config.toml
intermediate_size = 2048
bias = "all"
init_std_down = 0.00182
max_steps = 12642
MLP neurons of a small language model. Each row is named by its layer, matrix (up: input weights) and neuron, and shows model dimensions 192-319. Each number is 50 + 15 x the weight over its row's rms, rounded and kept within 0 to 99.
After each neuron's rows, "fires in" lists the words (lower case) most often at its 100 highest values on Wikipedia text that the model never trained on; "fires on" lists the tokens most often at its 100 highest values on Wikipedia text that the model never trained on.

L2.up1430:41 48 53 33 66 43 65 39 63 61 39 68 78 28 71 42 41 43 53 23 35 79 27 44 65 51 46 53 61 36 46 56 34 72 45 29 68 46 44 22 32 55 24 06 30 39 59 51 34 33 45 43 48 55 16 89 60 52 71 51 88 76 50 47 33 65 55 36 43 27 79 68 63 60 69 44 35 66 47 67 47 31 81 61 46 34 58 35 53 59 47 38 62 14 34 61 52 47 39 38 38 76 45 67 53 52 38 50 45 50 63 40 44 83 70 33 50 61 18 43 51 53 51 70 59 62 54 69
fires in: "he", "who", "bibescu"
fires on: " he", "ib", " who", " He", "emb", " th"

L2.up1385:58 52 56 44 33 47 37 47 90 66 59 85 58 35 74 45 62 47 51 36 43 26 63 66 26 53 62 65 25 53 38 48 39 80 33 68 23 52 48 51 63 60 43 46 48 46 69 54 60 36 67 77 54 52 45 66 56 36 40 42 14 70 65 48 26 57 52 16 57 38 70 69 60 42 55 71 56 49 76 71 39 57 33 63 50 74 64 51 38 55 31 59 77 32 67 40 59 61 52 43 93 40 66 69 25 40 36 60 35 71 40 56 47 51 40 49 54 53 55 52 43 45 80 47 56 54 34 58
fires in: "the", "for"
fires on: " the", " The", " for"

L2.up405:29 44 50 40 98 43 67 51 37 78 50 23 57 52 49 51 48 41 42 47 79 37 42 44 62 84 49 66 45 53 40 60 34 63 39 53 53 49 48 35 65 52 34 16 29 19 42 25 43 49 43 40 44 45 75 57 45 58 39 59 52 27 40 49 57 14 51 48 55 54 27 42 23 51 46 64 30 51 55 53 41 65 49 43 52 47 29 34 46 74 54 54 46 47 44 66 41 40 36 40 53 48 57 76 55 76 47 54 61 52 64 45 75 58 52 55 21 55 54 49 40 38 80 83 32 43 44 45
fires in: "well", "high", "over"
fires on: " well", " High", " high", "0", " over"

L3.up1750:66 45 47 42 65 62 24 58 34 38 92 72 40 39 54 65 58 12 46 42 75 39 15 31 53 54 37 66 20 68 16 63 60 24 59 44 73 45 43 35 34 40 47 51 43 60 77 51 49 85 55 35 60 40 39 54 51 48 41 66 40 18 42 49 51 71 57 60 23 41 84 58 33 43 60 51 31 59 62 51 10 38 63 51 38 44 54 39 37 96 66 54 36 54 48 28 56 80 49 45 51 56 52 59 44 66 55 40 61 47 61 44 60 45 38 58 44 32 49 75 26 49 60 47 59 36 35 39
fires in: "well", "high", "west", "mixed"
fires on: " well", " high", "et", "in", " West"

L3.up1141:65 48 70 68 44 67 48 48 74 49 83 52 43 48 39 86 46 57 55 32 66 50 62 66 38 74 48 40 51 47 52 50 52 56 64 64 45 27 46 38 66 41 35 65 63 52 42 39 39 69 46 54 76 39 49 61 44 60 40 07 55 34 41 74 29 42 20 55 74 43 68 46 60 37 58 61 52 76 31 57 48 66 39 56 45 67 41 54 63 58 60 70 29 22 35 68 54 74 54 43 35 72 54 35 31 64 28 52 71 49 24 50 26 49 46 78 82 59 20 30 70 40 76 52 50 77 54 57
fires in: "he", "on", "upon", "they"
fires on: " he", " He", "3", "On", " they", "He"

L2.up1130:55 32 40 15 46 36 39 51 38 89 29 50 59 54 63 55 37 22 52 25 52 41 47 49 67 64 62 47 42 68 51 24 56 50 77 48 33 61 44 39 50 42 43 69 54 53 63 80 41 43 39 45 31 49 45 44 55 55 61 43 38 31 22 57 50 56 73 66 72 58 49 52 72 36 30 35 45 43 11 69 70 71 40 70 29 85 57 08 84 42 29 35 57 56 35 34 37 75 53 41 60 49 53 31 01 53 38 66 33 53 21 59 68 48 45 40 63 40 30 44 36 26 64 35 25 62 63 49
fires in: "no", "last", "this", "any", "little"
fires on: " No", " any", "This", " last", " no", " Last"

L3.up132:56 42 36 69 60 87 74 42 60 50 66 52 23 81 79 27 40 59 53 75 44 58 47 61 52 42 73 78 72 63 44 25 51 54 55 44 44 50 38 55 63 27 49 39 53 45 63 38 35 64 66 61 36 56 61 19 46 26 65 66 59 51 72 41 20 32 44 52 26 64 55 52 55 73 60 47 54 27 67 41 53 37 51 74 59 68 56 36 56 67 49 55 57 63 67 80 48 64 27 61 74 47 34 85 51 76 63 54 74 43 56 73 42 81 35 50 72 48 11 43 56 63 73 49 51 29 58 40
fires in: "group", "band", "team", "party", "board"
fires on: " band", " Party", " group", " team", " Group", " Team"

L2.up1481:60 45 62 68 37 40 44 55 72 44 48 62 57 70 57 57 63 66 63 48 19 54 67 65 63 21 42 77 39 19 42 44 60 57 72 29 53 61 68 82 26 44 72 68 57 59 38 38 57 61 47 42 45 46 61 39 62 61 41 47 37 43 28 47 62 81 35 66 54 68 56 31 62 40 65 35 29 64 61 44 53 51 56 31 80 39 54 55 46 35 62 28 41 26 49 43 41 58 34 31 69 17 59 41 53 53 31 65 52 36 47 70 34 60 50 85 24 57 49 36 53 44 51 59 53 51 52 41
fires in: "with", "together", "league", "alone", "allergen"
fires on: " with", "erg", " together", " alone", " League"